Weights of a small GPT-style language model, trained from scratch on English Wikipedia.
Size: 3 heads of 32 (1 for keys and values), MLP 512 GeGLU, vocabulary 7248.
Training: a variant of Adam for these matrices, 10439 steps.
MLP neurons of a small language model. Each row is named by its layer, matrix (gate and up: input weights) and neuron, and shows model dimensions 64-191. Each number is 128 + 24 x the weight over its row's rms, rounded and kept within 0 to 255. Numbers have three digits each. A neuron's up and down rows have the sign that makes its largest values positive.
After each neuron's rows, "fires on" lists the tokens most often at its 100 highest values on Wikipedia text that the model never trained on. A number after a token or word is its count.

L6.gate261:162160111123114111174086143138101146102117150074118104085089131138108158141106125131155129113129126128138095086165134134153132118188138086108111137137130125130123176125150124129153124158185135140081108167165137129131139138092161138097105096139131128095127152142130163088119091136117169145146128124129131150128116144099115162114111104135138159136097130078161120136161135124116126106103
L6.up261:159086146124126134133134126122143139122126129081127154144126165108144159099150164145135143135097142153099092123172092154122149140108155138164128155150127114161150126166162138146152138119108139078132110113116094131161110164121120141128126132175144147181147162145144185105149136131146142073135122100123089131165122063117148183091094127121148174146094123090145130143183104152155103129178
fires on: " Th" 30, " th" 30, "Ch" 11, "ch" 8, "Th" 6, "th" 6

L4.gate367:134115168126149154097086159184119154120150139147091127106098143157138098091133147104126108135147129122119136088184110109166130146137113129153169141093111120135164150109112133159133178119127132132149148129144148108113119098135135120121170114097125130139122127158083152124167085167102126155149099091104189123150139100125098120134144136193111161103109152133081125114141091139168128128144
L4.up367:139141123127117128119147152126100141130120150108107091138116135098150129082115032107163123155131181149124153186146144083115153091127142116126168110134110168129112139135132121111134105127100162100115122131102165167132131134118141168148124136128149170079121156112127128072114087130129133119137159108129096125141151110121113087145096129166136157158134145118135144157128126150123128160154
fires on: "ing" 48, "us" 7, "aking" 5, "aving" 4, "rying" 4, "ually" 4

L4.gate37:168109092155129141174099084136128134126115134096091115112103079111112120117160105104103161111175114087093137098170106148161090161119157132154133139114143157181132134133139127154136111120135152134116132106123114159126149120155130116129140149121117129126062139162135153127132151116129122103097153101149106145126093118140160134115149083168167195135144121130094109126128150179128131112137
L4.up37:129089141115145132138132134126101146144078129158151109160135092145113133143157150103120150137155119153129124149129123152138146118140146093083122126087119172188139130115133117120145155142101101119126118133158146135126149117153129141120139094121117081160105131142135117161119129099120152138102194137133132122142114105140136175121137127098156174120157113104130092148138156129106097104102
fires on: "B" 34, " Br" 10, "eb" 6

L6.gate391:143163140169145169140117135107112141166131111073114154138109105163139094118115157132101139171127113135101112160115093114094128137073118166132093148140090115114154140131112119137119093107147100108145093112127132145118143142146115105152126138085139126082122125143115126108126083135090091104083127059159102131179144122088149105119107077129165125162150153117159142105097092170142166141129
L6.up391:127161147174169121141168156085185146160131147111124132131107092129159153138161144160113134137106097154155124161126115086107139174105129117124158150136086142158137138137144108165137068105144155120114109135084132099155194129142119110136101113088119124124163109154123135130128105130119115097071146122189092137144137120133137132134138109108129131146128173120152138128118109103138123118116
fires on: "." 38, ":" 27, " |" 9, "S" 7, "E" 5, "I" 5

L4.gate385:093138116119175147131153125154147131114162151132140109111118112111120096103119111129126166099122138108115141111142146125090146135163110153138129161109161114158124110116151118167140159142161131131112167149135123103160150140078164109134102114132136151076082152104064066101190101115128099130133145124142117128129089124148120084126114170160124134124135071130126116109123171150077148151127
L4.up385:100146106117143123142157132122142130139116082111146168120132158129085113139132112172097114120094114110113147096133132114132119172134115135130128093098111093146105171069134122174142164118152101156123143105144142132145126115134142118138134165121114111116142109110092126124088128196103125111164095149112099092093106117110126108145107111093158157129147100139155117123144163167091181148117
fires on: "′" 11, "ric" 10, " and" 9, " indic" 8, ")" 6, " but" 6

L7.gate137:142077097150181105124117123118120106146124180141162085123100104152108131136108171120118144130142120174172120081148099123074146146130143116140125158143107117159122135157096134146164095139142126126104127100155079096105177132099134146124116134174165117104114164181126127103138136092096148118121122110151127168130107162115147125130112112119081097144137125099130120135121122132159143106159
L7.up137:138121106092137137160135139122105062131148154158132134125098097123111130145132144135106126116168123142125163065118137115092125106116152105101108107163141095135115145160088098114125087161138145118163137176136147105178129150104114119086128081127164126102110128187115083129148115144088135073104148131145133140114101157115131112135129144109104134091101119128104104179106109137132088144115
fires on: "," 64, " from" 5, "." 4

L6.gate372:133109127145111121170183093104109131146144121131132121126064111134125108149096172131122107117158145176110103116136106160155121121099124101099093143137124141166086127173167131104133099125115117123133097109132128092097100192135107103084091108112108178116134148158140167082143128123109128141095117120127108158131118085102135130148074142117112085073135128095096163129097109150144104150139
L6.up372:164143111131126105117130142153110118116138161132088161057132163139127142135154119151112143119155118158107149139108152089132108121099095089109129119135095131144134128133128126090085104101090155117129135155129123105162130121137120115115093087136172123102175140114133110126103066133119146121129130105143172094092125155112151117135115162109126131049137098108070109125100152128122144144149
fires on: " (" 19, " footballer" 12, "z" 8, "," 8, " /" 6, "á" 5

L6.gate360:147087153150164136129102127158145119118168179102115128133071147107126134155108137082146093129165139131119089072136105168114126133124136114148152157174139110176123109142123129159162172102123131119127112128144107132113133180135096082097110109105097127141153133164083134124142064093139089108169111109119112183154116119138091134124127143156077163098118139111119109104139131144121157136141
L6.up360:161075142152089118140113135102124156112152199130166162098116157135114150132081130139128141104147131110141149081160116122146137100145151086123123127163159112126138119125107127108089182116092111206095123151159115158141199072100123152111086106118134112142138127145136128124157097110118129156133142102165166174146109146134133153121137133113093132141094111132154126121167132108132131146132
fires on: " fl" 24, " sh" 13, " Sh" 10, "sh" 6, " infl" 5, "ol" 5

L6.gate227:155072126101148104175113170144148095117118128145156131122130127134119084132059097125137176119132132094103146115130115163099127129107092132161101143149113081151145160160148142139123138130127144116123069133130093138122141097133120093124088155132111108139158120149133119150135118166113092099169115118125147148186182127101094110144123131094126155146147128151123177130127087142101164123143
L6.up227:125078147112133160133089124117093166141164140135132163110157138108145031167141100110174181114115135137160107150145118142157156121120121109085123130133106115163157163117124124128106146157125156142097131100147144163117104103133106136122092105110137139120141097140108118136135123130166142138180131122128172116151122112082141094160107134103091141160148127123140147171139104121146142117102
fires on: " /" 23, " with" 17, "." 11, ":" 8, ";" 7, " as" 5

L4.gate214:161148129134151152165132079152117123111121135107140111098092139088136128118122130097111102148124146127141091136144125153135129127156130089151157153136111132148140121096132135143160144155137149124139140093151101133065113157121123095139173164162130090136107092179094119136141143167153114093144113105134118082152137153155094132118129100111108173148135119081134103130103157158115154141114
L4.up214:097120181113136131127096128122125116148144165119129153082109162130107114139081085109171073144085114135130139104150128108137112120161128080099115135162109146137091107157143135138157148148124105166158128122144133157108116130140107122164155124162109139138076103146152102150146117152159114095133113114137122107136115184158113196124122157136105140109100142128146115096109155123076131148109
fires on: " Sh" 58, " sh" 33, "-sh" 4

L7.gate347:130097108114157119148095130123152111118168083196142149107104124147154144146138137121125159141178160171117155139195134159128102136116149106100109117099110144160151104117137115129149143144128104070090134134136138090127138101118128084128106172154139086134132158133145141104133161161096146103110144110151113120119122117114115151127169096132106158135131116108097123143100123138160132143126
L7.up347:083137103121114151133116160085134135117119092185154128111108117159134160113138103095124138125196136119168120079216055102145122109163120128107126146127139171150136097105141096107134125177104129133131152115139150146147158136128129124108151149139108128159141113140116126114157147135134160122155119131097181112097094122171103162092145139086130162145115107091091104143129107114167112132111
fires on: " Br" 21, " He" 15, "r" 7, "br" 6, " r" 6, "we" 5

L6.gate296:081101109070175097113152149092131127121134178101111105156161156138146143087121117120130105114145142131131112113124121141086112131119087106116146132119119115112093146116143146132148158153132086096134140167127112148127163124125128121156121168140076117120064092082128150086139151144121127095182122090120101166123133105137137097133112150123115124155125159156147133114122146120095138113148
L6.up296:124114120140096135123066101098128133112108110104131153150123117141102088177094067119164097134148149128127144140154128090128102080166140114123152130067139080109134158160124146100139103104146129124175144137174124131135147132061141154117155063138133102138128130110101141153094086116150130133108097113104114129159122132149132129109130111100115076119131109067135104124088117112114136149167
fires on: "–" 23, " acc" 16, " Acc" 7, "pt" 5, " pres" 5

L4.gate118:119137143112115131117079154151123156107108160087152104108103096180123107127085094085101098089151120148127128143120110098110177137126163129184139146160163105163131136115121104122153151117126129135139110149147115135079184170098134130119135131108103163119110129151141132105119142116116110142147126041148108166148137124138115124107129111135122072123138109131129111130123139123119178164130
L4.up118:142155156119118165142098109144118149105099129104123117094141098150131160132119087088116101108150156137113099137129154082107154126154170116149114140133155118153112164114084149113157108120076132123149150157122173159093129140121137138132148115110151185091133127122165119139133132121095118117119132118100095166156121182130107107145130113146097151147140144122136131138136133103137117175100
fires on: " War" 28, "ent" 12, " population" 6, "et" 4

L7.gate478:145121057122126111152088142112119091156111119080118132112108155127087058136061102117122167165148151117061145109106108170124104081079102169146114155152123117089139121141116145155145124143129116126117087117133114108094149117106121113093132126132119097143104136145107117123161142171140076128118095116136116119119133121149145106135116099099157099128160112126126133118119126156126135126121
L7.up478:107106098163081166083153068118090124124095154130129142091144094132178125142187106139154114128105154092137113136108131100114118098115135109082100137126133097144161167123145153120145133101113163097127092145136162161183100148115149132148118142152130095149103117113132148144141093144150103117162118127081104084148126086116128114108108117120124147107115154158118112090117164145132147158135
fires on: "." 31, "-" 30, ":" 11, " –" 9, " |" 6

L6.gate80:145084126134111156120080075113136176129169109115107105157111109166142152099103149128162144118155075133158080148156134127124103122123146159131154146145173137146130132116156129131152162105142106120131101121147104141071142145127125115131119146133134129110117128128135187102148142105152142145125074135109096130151111090118109149111157144115140104150148117126113114172128084132093171103134
L6.up80:145135140119131126087134129123118160155150175113099083112136155140159150131156135136115119129095113124146085148119154117121127145129140111162156126142176154156115132130165099124133132145145148139090127121074175164138171135110108155116112149129118146129104128124112148091183162128138138145129105160114083134149099096103116135138163142101082097163096131133109127192132087137124143125137
fires on: " On" 17, "On" 16, " At" 8, " aff" 7, "at" 5, "At" 5

L4.gate248:121133155115158135141160150167126168160138147077104162105129130146129109165146122124127171126137130147116109189159132120106114169165123130136144126157152130165133120114136162126138115146100134113127170134167101176110139147162173111118140176094112135116115096131079178119122118140118156125179100134148114156147117120111123090121143127147150149155100139115140105117084183145125130107156
L4.up248:106107135130138114134119082135161097133150118153125135163145122137108149092109138113145137125119104139150186106128136127092160136155100129124161140091127136114119150165181161094118090098108142117144116133143110120151131123076107103120102133168142132125139103084181127071127124114150155154104166137142100103120172136173127146114113125153157082125123097140121108120155133107096140104124
fires on: "ar" 13, "oc" 13, "ad" 8, "ant" 7, "od" 6, "ot" 5

L7.gate258:109131142105124137134122156131073142172129086082170157173133137151139150072127127135123127102142109093110112103140117119104105099115146122179111136124123160126128146169145146138104157163133127138091106068114117138075119114108116156147093162105110122105105161167142130154146152126115129121117113142147144157136159121162131087123102098149129151126154159118144102137096142114118128120181
L7.up258:159110192134115123081121130092110127164156124142127147167124098155172130124160102092139113123127152112108103133143136144090101131141123123117103108144098138143119100148168123157139100103132119080131121158142109150122108134145106086087139137162122141145126164157171115129159123144080179165135116158099096132130131087122170116135125101155119164124144195163109136124118155138103115130146
fires on: " |" 32, " \"" 23, " The" 16, "'s" 8, ":" 4

L7.gate164:100147119164103130098120095139122189116075141135121122119142133123134056174135121152137160146144141109096092116134155127116101142137092103134114149144132132139125140091109152152083147150127141131090119169144130172155167123147157111129124122115150106137117076111112148103092146103117144153127118127122092163137144149115149124129121078154111121137168151121145112111122135124109148132151
L7.up164:144145112101126133140121107166105138176125128108146140136130166142117131177129106096122139138109149141123139167139109122134101157118108103110112106158058122095098105117119125144144143081128111133088069137110110135106152097134121125130094118108127117131115103160112135147098121171134120145122181137136152139098118106062129119150129121190127226168152129148135167115159116170113117140136
fires on: " " 45, "-" 21, "–" 9, " –" 9, "re" 4

L4.gate282:142143084159131138116110131095161150112113109116150104136121137116144144102092120129117104094122151155139098139117061109099130138113058152104129152141149116070153151097124131169136119140129130157107123109121122094143134118145124152153123176136145105169153117171137151135147113131131113100120108117104104125149110143166114143093159135084151148182144111116183133126115185154061159132131
L4.up282:086136088127166137161151110126156098160105143135174115106123174104129160127127134100120118101110136179115098126135113149160150146101148115133123121135089158115158173101125130142134097147090087148123115135137100116136139120127155135095136102189116130146162141161166097133122130130157111106102122114144132131096101173101124088118157143095135153130147151116112147173151108146128159140070
fires on: " ro" 13, "-s" 13, " syn" 11, " s" 11, "ro" 8, "am" 6

L4.gate504:137122140102129128106116165114157097149109172087164136147161104111162116130144137141125106114115115102123145132110093164137177112104149117112107150130097114116138118083164132149162120166159090073091192128163123109130131132135091152132162156130130142103169135121167117108115100134125167150185115116166094127118110124113141111087106101129149151126124156141117099117133152151128128147127
L4.up504:149155139174138122150119121112165120140129115096133150117102078095144132138147167164130092089136123092112123127138139094128148133118118131069168107153120133112121118141114154138094106132120120115152085127108138084121111146109142127157138152161108069140120152168138099141154139134162139126163113144090099145126101166140154092118120137164137100160081116128135163110164159115126124107161
fires on: " d" 66, "D" 16, "-d" 13, "d" 5

L7.gate130:144171155134138103132129156134128121168152134108117124161094170146135083163161118090146130162113124140121138084145118168095106134110148114140072148155124144148141159126147140108145171145148101102137126140167147119103155104141121157179122122116132070108108132143128110106146131185123126144136143113153123174111129134133155103136156079124132151149159172122179127114140096125114172118142
L7.up130:102138088133173193152104134102155099155148103147115123126130114114110176109101094148092099152150143125100129137095124123144091129145148143152118108168138148101103139131126151135121108104106110100143127114115154161140134166154129121133180114132094142120116150118127092138116100134084113134156117119084096118104129117162117106119125134137141131102138157117185069097136143112077096177128
fires on: " |" 23, " " 20, ":" 12, " of" 7, " All" 5, " for" 4

L4.gate23:072176118124149119121124122124146113113155134122139140153103162117159117189124133135128123154062144107116121136166128112114128145093162127134093136101109167126094112155147113117104130125119143123093177111144134120148150103114114140095129117087122117149110134094096122126177147106133087127126124098134096180140142107155163134121156083125115105093138131118139162095121127126137144099105
L4.up23:119170165104121109188087161088146165097163123150150168123129160127133097113131122141114127108149092114128136158158144146143115163123106138148136117138122130110094133147126109099133115140091156110087155109126110164093086172132123100120131128079116098113105155129108102140158110119147124139094092161156135139120144122154123148137121188115139125101154124106134146105174110122126161088113
fires on: "al" 30, "s" 10, "ant" 8, "ish" 8, "th" 6

L7.gate239:133130147138145140143125111174153114140111144103120140137120148158105118125121114055140130104099106110133092138124118144123072140111126144097144184140096140146172141114104159135157126139170098107124111076182143112113168154143160153141134129109172117106146110143130177072156149127132132152124136079176127087145159094135136116110162116136144121144103119143140113120100119154176137092152
L7.up239:152142116157162144120148115126115176115129137098093090161131075117152126107141128107160153095087139083155077168112145111174119163124120144104157137135103157148140129122099141109159145137159130085126144104136110138103130146158112150182151127111101152164148097139157140157138159137140110121125133086111138084134166089174147121128143131104152128087115131118152106142129125164127142092176
fires on: "\n" 33, " V" 19, "–" 18, "V" 6, " " 5, " #" 4

L7.gate19:152079075095149146118153166143168119141116140098119107111129115130154097141147185131099103155100140106123140159100080136126146125114105157126147138148120120097124123132137122136133093132171122149141127136118075099164143156115120132142106140117128137129120136117106147084126099108052112142119089110150132116119119106134109112121122119137102118155126142128150145128121095143168161092129
L7.up19:123119087118151127165112091110127122104159113157137112139083122123112104156155140064109103116130128120081113145117075115152125144140128166112156144136169147132154145122142161166147102104115121135136087172109149111132154140154157128113165110151130118141085113160116129114130109134074147137166130098123080126108137136098123142124166107215140097115113146149124115113135125161146109155094
fires on: "." 38, "," 25, " of" 5

L7.gate166:113104110148134136110106133166131108124153103139120117121142174197177106078127117129143132155120160096133138116094117123138127133147125161164136171115111094126153135110092132116142111127152122125109118117162111187160178141128160157110141172114118132138107110128140121106186112160061097156152060116174132150163130082094150122118170073113107145152110134106130130126141139111137117119194
L7.up166:105111148195154093159137125126143121144120101096145146099124143108146119081114159081135123141112119132120123128128135158069091148120103148118142133133056146173153088104097112121097127101163126138147113112087130132118139090140085131125148109094159129133149100142141116162152137105117171126144098136118099131152113117078156143152153113115103130171148132183139149138131135105163123109150
fires on: "." 38, "O" 10, " PA" 6, " des" 5, "^{" 5, "S" 4

L6.gate416:147125103172120059092094139157105112136133155139150120127124132143133120117138133075129127120146150173141070067123116153122122099058138148122115152127147140178138139090108138141172121166108115123100125094149121154116141168141111143109124161087073095105147143136137124110126126133103160140131136100098106184163148136135130105119145131169102102119142162125147127110146138099142135118186
L6.up416:120187134094130104156165095125180120141142127161107093108100121136124189099144133141113143093105107136126116114112138131115095084122106115125131132164145139111146102132128122125153129111131146163123116128134113161149109089153126142106143111104135109186131146180092093102159108100069108120158139164127110128132132142135178119121121128081124146149143147108118106133144122134111111132087
fires on: " U" 27, " for" 9, " Z" 6, "we" 5, " to" 4, " Cy" 4

L6.gate355:155092139137175138115117143152103146131182107143093113098098160132099097139126156141114133126164122163129148151131100140124145132100155139112097135118135085097101129120135121154120142151143135131141119075155087140132158119115165116148145117140123090113095143099166137116091106144147144133115140059120113108141116134120160139117095113161141160127115102113137132152063109121119158143139
L6.up355:119129108150132135143146131130120181132160129147094132110143125124123111185172101122115188113153147153130134135118112118115121130110142116071128123104113111153090128124132114134115064097130148130103119077123122140163132125090141144100162073130130118109140182124155105112103121175143169108110153136098128142153125112100112118136073125108115145140097107108073145170131099154130143141116
fires on: "," 92

L6.gate285:156126103160145095185097116141090065158094127137130105095123122113108160104109100149119167140156144115183111098140172124123116121144156130108135158127185142150158105112118083113152138088138127138165132140140099141170161116151135124130126136110132119110132195126136126154093080127098132159144113143103157125137136139103113121088142124116086120152096111082117173129086156108146150164143
L6.up285:142151098101099170137139101126176102116167137127153181120122088125178130113163172118100096115109132109124124095153142126146154112134139153092092156139164141180137107137096097138117121120131085099110135155161199117125143136167111116124129103165115123151134119088100120180156137098143144135128152158103119127105112123138125116135126087131156125136108124133132138130110181125155115119080
fires on: " S" 34, " Car" 33, " s" 21

L7.gate85:116107127145154139153107140111117117137191117049108095136122112120130090109140163112119156134098131114128106124137135149110099161094132159130084134114125139149099141138099130171180097202159121115108160117188109121103185104131125094133104129087090115153117130129101121147169139132147121152081131120155123135117121131113128114134130142152112125181128162118118129145109143130156142129173
L7.up85:092132126108088174101158146122094150076170132073090115114102153111171127125171070158135167109104168116129108084119135104127154113153147127080164115133073103137099162154135097097138117131096149149130149124146123124136121139121133147106136119104108141179117108141109121111151147134173104104146132151087146101102117091139168129112135135123137112136132145097096154170125156171144143143127
fires on: "," 67, ";" 20

L4.gate487:156148110156115114136119112190115155143139127098122153125108097146126109094111150149114165126093104131138130157150122155094152112107136110131128160137124095160141120124170090100117187136170127122132150112144109153102133090123104131146131147124122116096166143157129121118149144132124113129143147122157109110156138135117100137129148126141157147188137178137132120119149115130124165058153
L4.up487:077124110137126115067146129115151135157119112134086111082125128108085133115100134098093124085158138193143112136134102107150163096130117127072125142074106128122146101105175132111111140159114100144107130086119145153127143147094167165139162140163138142108132180130110133148109139119127132164151152138106086128159116154157136122100180090131119136112119131121115102109134156134172146096148
fires on: " |\n" 44, "|---|---|---|---|---|---|\n" 8, "|---|---|---|---|---|\n" 8, "|---|---|---|\n" 7, "|---|---|---|---|\n" 7, "|---|---|---|---" 5

L7.gate461:130132119133160092120132172145152143121125129097093104115098155159112109114119130098133153131126118135089139137149135155092119132101120116149090168178140154170121183134134145083098125153138118092138133116118165142094143150140072143140122140140110177109160141138140160091116122155140115141147127107144102116148141124136128123127160170123122187110162129102133112157119189140134142106160
L7.up461:140105128110130143159138146092154083135137085155140102140118170092067154115102121131100143113119121087124136141158121130093127108154121114159149104161143118145105129109161113134120126144132151144135176105140160163142150147118139138094161108178161134133089159121081121115145121103126145166155128144132169148155119100132120138119132153142137188131119139112132137123163163110128087116103
fires on: " |\n" 77, " for" 18

L7.gate483:124111118119146115132098143125156162120121144147110112162130123163092080137156072065130142136103174132118112148103083096112079136144115155135098132137110134148139081124114098183118139171117112100053122123169130093138143149107133131172111095117115081089153118138130155141156165108148099194128153094135131155113130091125158136140128085146122135158156131095106120128136095133108144132150
L7.up483:094125102142101183113138133161128137082156131117165075122124119105106102130123115146117182136131135157158100145128107159126196168119129140181137106191128110125152114127180131149134119153138127084096163114100102091166159118124141087117127127143154127141158130142110124150114137130157132139154100098099097154138125096129129110108136092144159144118106125132152130132130117100112154154124
fires on: " " 39, " p" 13, "/" 8, "–" 7, " (" 6, " col" 5

L7.gate440:156065115126143109080081150109090172098134190125132118118108163154100100146112114110095174104164111157129109125147143135171150093181110124136121118170133073124094115103115108124111145111132171116132115147173101137108163120154158116132137139163126118097106148108173107128131152118136106098144103123124147143149126106147163151113161116133094155125112148108149102147107126131107138115146
L7.up440:071129094112130157150124118084124129129166134138121069142139141129166130160183074091108148118142155129122100170146106101115152149157091108130104129136103127092129112155130132146132106137057161142132132152119157150167073126127114130118144153127093147102140137123083100096144145122141088116100169137160118147104118106131147089121087133095100134134138119114156143150156132143121133160133
fires on: " =\n\n" 24, " " 24, "\n\n" 16, "–" 8, "\n" 4

L6.gate441:180127124117158125127100136135139115149088136149104117148108098172142141143119165136090109151178106139136143098202139170107126115109100114166108152128156121201130135138103129117137117142149082141138090094116114114075159129150132153136106155147130128150110139157178134101117150124107144146137115117146113119157145098158130148143130129186109122150124157128098099117101131128130111101155
L6.up441:116143105118126169179115141098149155110176111157057106092112107123093110156146114109080148114174141117137133147180148109132161135150060097133141119106152126119158129106124106144124144150114159135136178148127155172161163097123146122121126111120131184125111144118161130104119140140175114102116142128084113186095064149154093131103167114106113135144071137116134115105131135139165135125091
fires on: " K" 48, "b" 7, "Z" 5, "k" 5, " from" 4

L6.gate414:166085144105173189140107113153114120117154138090098097148127110138093127103093122136088137152141139121133080144136107193096134149125128180140142138122132111133128124119117152123155149126133090123105135138142119134135147122151126130150149140140047103160131127141142128129160102118118143130160128116113133147158129081123076131113128136137106121147113125116135116093093112129146191100166
L6.up414:131112129097142151139143130141119129159166142112107105108149128098135127114119171124109111168126159127129070140138140143115087110109143149133146110104130134122091113125113130129117069122102150121160103130073178127167152086169096133132157105081089137159154138133106105104149152121119178099135158119131099100165149111122114118144070149120100162162092134110113148163145129110159118118174
fires on: "," 33, "as" 10, "is" 6, "c" 6

L6.gate40:108115138104139118128129135150091128126121149105127154154074104166112107093118108117099134122148159121150156117118118097110094144123148130155118139190108068113132142131128177129190141128153111108131158126149177155125140175081152113123120134145117107092090141123083125088152126159112092109170087105119111135134125087134111129127170116114151109129101172117103122165123156130106105115135
L6.up40:118140126124158090126126078126119109124119133126158125143102126106099123094160120111115087122104088150135189127158160139090112156161110158154155113164139098114100179124161155109129131171159117107150126115122158129179192101171134136103117144186172067126163129081115107102153132143067104143120097117136126150095104087127100144146142163145141178138111128113145125144143123105118112120165
fires on: " to" 26, " and" 18, "," 15, " con" 10, " –" 5

L6.gate260:131124137112155153145108139107119123155115165136113095110111143118137131099157117127099152161161152103137126108148110139121107089077127151115087135188131134149112089156165163101142169088140156108094157144141096156084106165149141107171160121156110136129122152173100099112147140130070134130140120107139102126123113113110123127122121103101101123094162138144113095128115109170103118150155
L6.up260:155107125108144123127150125099128102158107109156125159150137132126094098164109089126147148145141181135163127106097153139130106136132150103168099124148152121158173118174122093116143125097145138115121117121106085142150188143117113049174134134106138158193126112140083141084156153138093143094143118106126125140134139127108147119140117099116128119122112103139120136172146094142137145107129
fires on: "," 51, " II" 5, "z" 4

L6.gate22:155099129149160105146102139145110103146100156075153067095161136127146130131098126116100128139134144120108113140163103145096119174118146141122149141102119094129105125153172074152117130129169154123121107120148094121108179114107119129154123176165103156089127138135108107130121133112145113122120114116141122091140126153104138114139128127140120144127169105113114122114123103148122140153162
L6.up22:166153101143074133148143171124102111126133134129124130142109132091132116144154158088135142148133127123128114108115176123134166130097110115113134137110175083149134102137149122110096126106127112171110129083148148142139161131168121132130119131140115141169124124152075176109174156142135122140126147145166126128131103132114114097126128106121113071062108148093090119136113122133124112139098
fires on: "." 44, "==" 28, "," 14, ";" 5, " in" 5

L7.gate139:164187150071110148125123136120100127124166138087139115135095155152122109148128143121159110120098100112105157128155103116118126115137140154135088152138134145168133145120128115138172137135113110133109143110152154144138127188131135144142102137134118153147127152151146162097185169145134135112135138119142101148105138177150126152151104101095142178156111118089138154145124119127160115092161
L7.up139:124162152097123158150096110139124139132139116073102154114119183108112112081104134108118154114087143102117116169138163132108118142153135132100111116186098149155144139115113108104134095116118090062115138097100149113160124157134113088159094144113137168140150150133141122097141114112147105098153128123087165127119132134127130155159109116135091157167126106088178178112105171125045132145125
fires on: " Th" 21, " T" 21, " Y" 13, "th" 6, " Sh" 5, "Th" 5

L7.gate149:145108151120150109088145111158104201143070146106135103111098105121127140121110140122138151122128147110093134073117093152147113126130162119134134125139124144205178131086117155131093115098160092145151135164154124109125114155114120118110143127115136104157113120125084147121110135144126120157148122114137087119128116151167116109112130114134119139124140176088172146147121168111117115132118
L7.up149:126159125173078144144184124140111132155101142134160079104093096158109105120101144126137111138123142120089180141105092162112102105087114124160073138172143123174150124148138163164100101113133140136196120152170147122112133147137121148125135149137124136101121155126112113109118106147129142139119131122169115112111170129137130116135125088121101120131116137106187172160138143149104092124165
fires on: " g" 69, "g" 11, "G" 8, " G" 5, "-g" 4

L7.gate73:152120094178142082126133154177142149106138121120098101109113137142141118141133146131115108136138129117095124091114093151082096147117102104097113147073142092134127159165153149145089142144164104108093107110145114081121151151103148095137122158122119113122095124103133130132113125149161153118111122072146115164200138141121147159124129130116169133142099131100141121133129152154112164120107
L7.up73:106126105176156094122163108137165141115149132154139139100138127101143104124159150147136126141152134085117148069102152109124125149127122136090118111115114127116097124148133098153103125160162141108117126107166128087146155143124106092167149136088103154128178124105082107147091114172152173127101145127152111094131158139106113153137119173107159130178119146124127162099128137168107158167089
fires on: "," 98

L4.gate291:148146179130145097122143135106139135174126146114128125131124127123117091130148118125095149100137104108107159144135137126122146134079098149082149137137131117144097168119148141126181152102153172108054163126135115114151155125155133101165120189163099122156107161134116155089114134130139157124163132117142093112129125103149108118102106103147158123148145157085141124142074163160067117137128
L4.up291:111150143115112113124152123139136140142139140113114122138128095092157140119145141138132105132109158123130122095116143108146124137076096144058125114093140184158094212136118168134137114142155121124091131134131163107124139101170121099131131138145147095161142109128130114081095141116153164137100153141159130128121137134141134158152128126111167117143138128133140102111085154097104144104121
fires on: "B" 43, "F" 12, " V" 4, "o" 4

L6.gate37:109107110095120086111126147112113093172101151116184113169134097126145116106107132156114114158138095129132107129152095133135114171125119152188109137150136138177081102128165142204133127117167106132095097101140099086076181125121127130110111148148072110117116105146119114156137138122134133107140082102148132186169130150125117133135083146096118123139096125105088139155111107128135128137155
L6.up37:137152089135141139156140115136097186146148111114143118122140152108150110142106083101081133125168125113108115069104131125169128170105119122084140126117132093113138120116092098121123156119153120162067134161090089128138097124100137113125095140090138117171148118101133138148100140137146128142108144123094159123128114159122123114124134134128131116168144135154105155121136104160148170134101
fires on: ")" 28, ":" 19, "." 10, "-" 8, " |" 7

L4.gate365:107143131132110120093141115133134163139141119135107134107129100119153110099110123076145140140100183158108158131139128088157125116115114099104096131105117165120109135080108144124140157086111110148101155126112120154155139126096108133135141129142127150139140109165140146120138144148139126200092131091143126124132091115132115106108159154134144161171134165145064137160128115112154145148103
L4.up365:146143159142127094154130113157125152131149127130114157094153129137144121115110095086168090187123142160069147129099108085154152105131142123116122100125124149162143140114092138156147130119084136107135152125127123156099185069102161114088108132114121153165144128161168139109090121115113134168119166142127146153132122134098155147141134105162115130160157129162090126111140120150143133187133
fires on: "ing" 28, "aking" 6, " winning" 6, "ishing" 4, " operating" 4, " starting" 4

L7.gate204:124153108145133086165100175154112147110135098086147121096121118140126160112097090108094138142117115177113088098151120163106131118100138089135132147147138110126161161129127121106163117152166119102146109138149110120151121097133133132094110142161163125144161143130143144105112095146086131097146091135117117113169131114174085117112124130156187097149117108112171128125100157118152147143110
L7.up204:090128096097117156098138154086135114105147135144175128124137124126160139106108114123123139121115183131125084167110124140139162138148146149146106154097155133125170173101180092139120127162145150125128119178139105095164133113099154111113165161137107097119123108125081131124119095174111124153156108141093122096101101109106128123133104133169105100129088084127149159176118125148135149152082
fires on: " s" 98